Weights of a small GPT-style language model, trained from scratch on English Wikipedia: width 256.
MLP neurons of a small language model. Each row is named by its layer, matrix (up: input weights) and neuron, and shows model dimensions 160-255. Each number is 200 + 40 x the weight over its row's rms, rounded and kept within 0 to 999.
Before each neuron's rows, "fires after" lists the tokens most often just before its 100 highest values on Wikipedia text that the model never trained on. A number after a token or word is its count.

fires after: " o" 22, "e" 11, " C" 8, " wh" 7, "um" 6, "ou" 5
L3.up1023,178,233,233,154,253,206,97,244,184,202,190,189,182,223,233,230,240,190,196,227,167,204,167,183,230,162,229,168,180,294,160,157,208,189,210,205,166,205,236,198,162,210,232,182,234,160,234,126,207,150,172,215,223,240,176,147,204,240,126,223,211,169,229,107,159,209,209,171,231,172,259,134,168,165,153,210,185,99,165,224,133,175,276,302,289,232,195,202,240,210,239,175,161,193,187,210

fires after: "et" 33, " al" 14, " Al" 9, "S" 5
L3.up27,210,199,224,176,227,192,180,203,247,192,219,214,235,195,140,243,149,252,119,173,266,246,208,305,273,179,166,188,215,184,218,193,150,218,221,78,212,170,203,163,187,175,226,225,193,215,167,160,169,184,135,235,171,182,218,188,165,259,204,271,250,200,199,191,205,195,220,156,132,239,235,179,204,103,246,160,233,221,208,142,229,245,241,215,189,189,305,188,213,212,150,214,182,209,209,273

fires after: "S" 12, " St" 9, "f" 9, " S" 9, "it" 9, "p" 6
L3.up912,130,199,220,195,187,165,186,215,203,233,187,267,225,136,236,251,158,201,158,196,151,208,176,173,220,153,167,178,190,213,184,227,193,204,236,225,242,126,236,241,241,201,238,258,242,201,160,217,257,254,235,275,204,124,224,241,132,257,245,259,217,172,224,191,202,190,238,145,120,143,195,191,227,167,169,286,178,225,150,200,127,218,143,185,243,237,207,133,168,133,235,258,233,155,241,283

fires after: "ord" 13, " b" 9, " w" 9, " Y" 9, "n" 6, "ens" 5
L3.up330,186,151,208,174,248,214,204,200,223,180,147,228,136,250,143,182,185,222,173,218,167,239,231,198,252,180,145,145,177,217,119,196,134,222,208,226,230,222,222,193,227,206,221,214,200,217,210,189,183,197,176,240,164,187,257,154,211,276,189,221,168,189,126,204,315,211,172,167,101,207,214,201,261,218,194,110,180,147,187,135,200,185,173,188,116,233,155,241,195,228,176,224,192,242,168,266

fires after: " P" 11, " ar" 10, "t" 9, "p" 9, " Ar" 8, " N" 7
L3.up844,273,211,209,191,270,218,238,180,209,153,242,144,203,206,156,196,306,203,171,183,139,230,230,161,220,222,231,213,214,216,227,134,273,219,86,145,205,213,162,272,162,279,274,246,175,161,170,134,155,259,232,213,172,199,247,204,205,243,183,246,191,246,244,246,178,193,203,195,215,199,136,243,217,190,246,204,197,194,245,161,146,242,258,219,142,220,202,233,178,250,211,204,288,198,209,156

fires after: "m" 14, " m" 13, "c" 13, " M" 12, " com" 10, "ar" 8
L3.up951,197,129,222,181,200,184,191,122,240,214,134,153,182,186,246,174,200,160,235,216,254,288,144,226,227,192,248,145,210,170,197,214,200,169,194,196,220,213,173,186,237,189,222,172,198,237,201,159,197,101,194,165,135,192,186,216,148,173,210,145,229,218,213,184,285,174,158,231,168,203,206,164,138,216,179,167,193,192,226,255,232,254,211,232,164,251,155,176,105,158,180,218,178,126,179,215

fires after: " for" 18, "in" 12, "i" 12, "el" 6, "al" 5
L3.up313,161,303,251,166,251,234,271,221,205,235,190,225,232,216,195,243,192,265,115,238,274,200,185,208,204,220,241,232,238,148,243,171,217,229,184,253,169,158,223,205,243,210,130,151,202,212,204,213,216,181,169,227,200,169,191,219,217,140,159,260,162,264,222,260,238,255,210,169,205,211,232,266,176,163,224,199,233,224,243,278,213,234,177,203,179,192,218,247,257,179,227,206,230,120,272,191

fires after: " p" 27, " Ar" 14, " ar" 11, "b" 6, " g" 5
L3.up914,264,193,168,142,199,269,169,240,266,206,259,171,145,233,161,139,212,193,157,196,209,237,153,238,254,204,189,220,271,172,151,222,162,162,163,215,181,254,133,269,151,149,240,267,244,74,148,212,162,134,171,101,235,137,139,261,209,196,267,152,195,234,237,171,159,155,247,107,181,210,227,257,214,171,189,173,196,187,166,169,277,223,176,224,170,231,202,207,147,167,245,209,225,183,220,165

fires after: "ro" 14, " o" 13, " w" 9, " g" 5, "ra" 5, "ou" 5
L3.up702,214,185,175,211,198,214,160,208,200,204,164,215,193,150,229,278,223,167,167,130,157,170,226,151,213,176,276,237,237,229,202,263,115,166,265,298,218,230,150,236,167,153,266,203,204,140,192,240,211,117,170,237,260,180,187,181,164,243,258,167,144,281,167,155,259,218,244,195,140,317,168,146,176,262,163,215,234,253,302,150,225,203,237,170,201,186,227,217,182,147,274,231,192,180,205,217

fires after: "20" 47, " " 13, "{" 12
L3.up925,248,219,165,207,229,151,221,256,240,261,189,249,225,269,226,223,165,160,131,221,168,165,227,100,162,257,204,203,166,222,196,199,248,135,161,210,259,211,114,225,230,183,214,230,194,175,199,167,234,196,151,125,158,165,195,245,158,162,132,261,266,206,210,144,208,227,268,267,279,218,245,282,233,193,231,165,202,166,221,201,204,254,179,195,191,307,254,243,154,199,180,188,251,232,214,240

fires after: " d" 17, " D" 10, "d" 8, "er" 7, "f" 6, "r" 5
L3.up143,116,241,225,130,232,229,133,157,194,223,230,210,208,227,242,186,233,208,178,226,220,282,192,223,161,201,218,174,116,228,197,192,239,214,153,213,208,231,200,158,175,206,188,227,258,189,141,224,186,183,183,308,251,144,204,235,201,197,269,153,262,218,196,201,185,168,211,293,195,209,224,198,185,163,225,185,214,216,246,121,245,189,199,192,98,134,253,115,184,159,208,177,257,266,118,202

fires after: " Al" 15, " al" 11, "l" 10, "ar" 8, " l" 8
L3.up1009,204,247,221,268,189,190,190,234,198,151,182,220,156,210,236,174,213,227,219,116,166,219,252,144,264,156,211,194,292,172,158,172,139,166,249,239,260,215,212,237,256,249,171,165,180,174,217,117,270,183,209,170,181,201,173,256,228,170,117,243,250,184,171,209,221,211,234,274,167,199,184,220,244,273,154,194,225,256,134,117,146,142,237,159,260,208,231,177,223,234,140,199,225,182,248,173

fires after: "he" 23, "0" 10, "20" 10, "f" 8, "6" 5, " h" 5
L3.up37,199,171,243,188,200,129,185,183,199,203,168,199,197,220,263,242,169,92,151,193,191,250,169,183,209,154,248,233,183,221,180,165,234,173,153,233,193,250,184,266,181,282,212,193,115,243,191,191,208,167,208,182,138,239,232,249,253,175,179,219,197,167,201,154,287,142,252,153,171,131,208,194,251,132,181,185,222,182,196,224,214,271,229,215,267,202,225,198,94,208,149,250,158,252,195,207

fires after: " R" 23, " M" 17, "e" 10, " com" 10, " r" 7, " w" 5
L3.up33,134,193,240,230,248,226,204,163,217,248,253,223,219,225,179,249,217,179,230,233,169,274,173,224,254,196,209,169,105,241,221,192,166,222,213,182,179,191,206,233,235,189,184,212,176,191,189,233,153,156,165,170,205,168,179,159,215,230,214,255,192,161,203,200,222,142,188,228,216,171,217,201,153,257,212,175,182,125,218,194,175,177,170,138,222,153,192,233,195,215,284,187,216,192,128,142

fires after: "m" 16, "i" 12, "b" 10, " M" 7, "h" 6
L3.up560,244,250,206,186,226,272,135,164,184,221,190,165,240,187,210,183,244,118,290,124,136,240,217,280,224,195,223,209,223,232,156,219,179,229,221,231,228,206,145,150,185,208,208,244,177,244,188,170,141,172,330,170,238,199,240,206,239,207,178,220,100,250,176,166,203,239,151,230,286,262,161,227,169,199,155,192,169,209,217,244,184,231,237,228,154,236,256,223,232,168,248,199,169,252,229,250

fires after: " J" 19, " " 17, " f" 16, "20" 10, "v" 9
L3.up168,217,127,209,201,294,199,230,212,228,245,193,195,198,195,214,214,238,171,160,199,154,243,220,165,185,202,280,148,204,187,207,107,203,171,214,165,129,175,148,113,155,191,255,148,202,166,234,213,164,158,191,246,233,268,146,190,243,222,202,183,204,226,177,179,242,316,219,211,223,205,257,238,293,252,123,181,193,116,131,212,258,200,207,211,278,237,223,184,184,136,169,207,253,171,182,220

fires after: " c" 27, " m" 18, " w" 10, "ou" 7, "o" 6
L3.up664,214,209,234,139,217,133,172,224,172,189,155,219,215,126,180,180,182,195,237,173,126,223,248,215,225,218,247,134,226,200,148,240,166,246,114,273,202,153,201,118,151,153,187,126,171,151,146,198,200,154,196,261,231,209,181,209,178,172,262,221,132,151,200,183,174,188,162,209,205,200,155,207,231,247,226,129,190,206,225,169,270,271,286,148,185,182,197,164,195,149,218,219,160,226,262,202

fires after: "ur" 28, " b" 18, "b" 10, " l" 10, "ar" 6
L3.up557,239,117,301,257,144,186,197,232,262,190,177,216,151,220,249,155,252,205,193,128,193,229,213,139,196,78,191,190,143,219,154,177,222,171,144,217,183,176,144,212,186,232,223,142,218,190,207,188,178,195,262,172,183,245,154,259,156,152,240,226,178,144,269,237,241,242,137,204,173,149,204,178,214,247,192,191,234,203,186,142,218,140,170,137,223,231,215,144,242,150,154,160,197,235,254,245

fires after: "e" 20, "=" 19, "r" 18, "it" 7, " de" 4, "ver" 4
L3.up877,271,217,189,179,258,147,149,124,198,215,139,179,180,211,201,170,192,294,204,210,183,173,182,199,207,165,188,233,182,230,195,191,177,225,234,186,197,186,170,150,239,184,297,193,162,183,158,214,206,134,223,159,153,192,222,184,211,150,188,159,103,207,202,191,236,184,240,187,183,205,223,208,156,225,172,270,196,172,188,244,157,260,222,186,234,196,107,285,195,176,185,210,186,160,213,210

fires after: "e" 21, "um" 16, " Y" 12, " se" 8, "ur" 7, "ac" 6
L3.up351,194,164,259,156,213,181,243,112,231,183,235,255,225,251,261,222,181,196,162,246,201,180,183,264,215,232,200,133,139,211,171,186,244,153,219,198,146,215,163,241,189,270,195,179,224,172,225,221,265,280,251,155,258,179,153,208,101,181,222,282,155,213,223,168,200,193,199,210,188,240,257,190,224,236,212,158,160,204,189,234,169,168,353,316,213,260,195,244,225,255,200,174,121,137,151,164

fires after: " com" 24, "om" 18, "p" 17, "o" 16, " f" 7, "ug" 5
L3.up320,170,225,163,221,90,160,198,148,233,205,190,214,166,242,211,149,156,158,173,224,204,219,147,140,202,211,243,137,254,302,238,172,242,170,119,182,118,168,217,224,171,196,163,236,158,177,222,181,169,256,161,218,207,207,255,175,227,209,165,260,193,228,191,184,224,226,196,155,208,180,164,268,198,225,194,226,231,174,214,240,189,168,196,184,191,230,232,203,161,127,231,259,172,188,218,153

fires after: "ar" 18, "om" 15, " M" 13, "m" 11, "ver" 10, " m" 9
L3.up924,198,185,236,213,217,189,192,162,206,238,162,190,183,126,144,197,188,189,224,245,205,227,260,221,158,198,186,169,202,156,169,192,236,202,259,158,142,200,306,200,231,222,203,171,224,211,189,164,128,177,197,166,260,150,237,256,111,178,204,163,100,225,246,185,199,288,133,264,243,242,122,117,245,243,195,157,201,210,244,189,202,159,137,266,164,236,181,145,185,188,234,151,241,239,184,188

fires after: " S" 22, "es" 12, " s" 11, "ist" 7, "et" 6, "S" 5
L3.up251,195,225,200,203,222,211,157,96,191,226,215,217,148,204,168,183,197,157,102,200,210,142,132,228,210,168,133,177,108,201,185,183,164,137,200,103,193,175,222,196,247,192,231,193,186,261,144,176,244,190,182,213,192,165,242,229,232,208,171,172,125,219,130,183,207,161,167,197,154,136,179,124,193,186,258,285,169,196,149,318,201,276,152,224,193,222,223,242,176,197,152,141,250,221,240,214

fires after: "is" 21, "ar" 10, "ver" 9, "uc" 7, "en" 6, "or" 6
L3.up315,190,173,169,175,152,239,208,211,205,174,113,217,186,164,221,209,185,212,245,290,147,208,138,209,246,231,235,236,200,244,243,158,199,205,198,185,231,164,220,220,181,226,234,203,142,212,104,207,215,243,174,174,220,174,226,273,227,178,240,179,174,232,272,118,222,134,235,157,192,144,236,214,251,200,229,179,248,188,176,197,208,210,183,263,206,206,216,249,177,176,234,156,208,238,150,188

fires after: " d" 15, " H" 12, " D" 10, "h" 10, "if" 9, " C" 7
L3.up707,204,208,159,221,198,139,116,182,239,240,246,210,186,159,194,126,135,196,211,207,184,210,187,176,155,174,208,132,143,219,166,248,213,160,189,240,191,217,202,159,251,236,229,182,223,71,195,229,186,205,207,255,243,232,200,308,200,216,222,268,257,246,235,209,249,191,156,182,171,218,242,191,170,255,254,159,137,217,174,204,196,215,224,223,153,273,234,178,179,191,93,242,195,153,208,150

fires after: "c" 15, "oun" 12, "n" 12, "id" 8, "r" 6
L3.up1001,213,233,132,143,237,212,211,191,180,246,189,265,216,242,257,223,233,233,247,183,95,166,165,200,219,205,197,270,203,198,161,237,242,158,226,210,205,275,156,143,179,209,196,208,255,165,155,197,181,174,220,192,225,187,184,238,224,214,132,197,209,216,136,178,228,154,186,215,285,235,148,205,152,197,244,222,167,230,204,208,200,150,227,183,208,225,168,137,257,165,188,203,179,141,225,147

fires after: "en" 21, "es" 14, " s" 13, "s" 6, " sp" 4, "p" 4
L3.up174,235,203,227,205,224,233,195,202,222,233,259,203,116,212,292,299,212,194,222,212,192,142,164,228,176,234,216,259,168,187,136,142,184,127,188,75,185,218,262,187,158,148,198,157,168,160,202,147,213,183,225,144,114,172,227,209,233,210,242,195,232,211,170,252,271,250,233,222,188,261,189,201,129,289,253,229,230,229,220,203,199,248,160,114,205,173,220,242,224,179,188,137,175,245,280,207

fires after: "o" 33, " C" 12, "r" 11, "c" 8, "if" 4, "ol" 4
L3.up18,212,218,150,144,173,154,188,170,236,235,238,168,190,196,256,152,219,231,201,188,197,179,147,197,237,268,270,191,219,208,183,165,191,214,259,195,210,279,310,177,189,243,165,232,270,182,180,190,205,244,183,184,127,107,249,202,250,215,156,169,282,178,141,197,184,150,175,210,149,221,185,178,206,206,123,187,239,248,166,159,153,233,232,226,242,218,217,184,168,212,217,192,215,117,160,209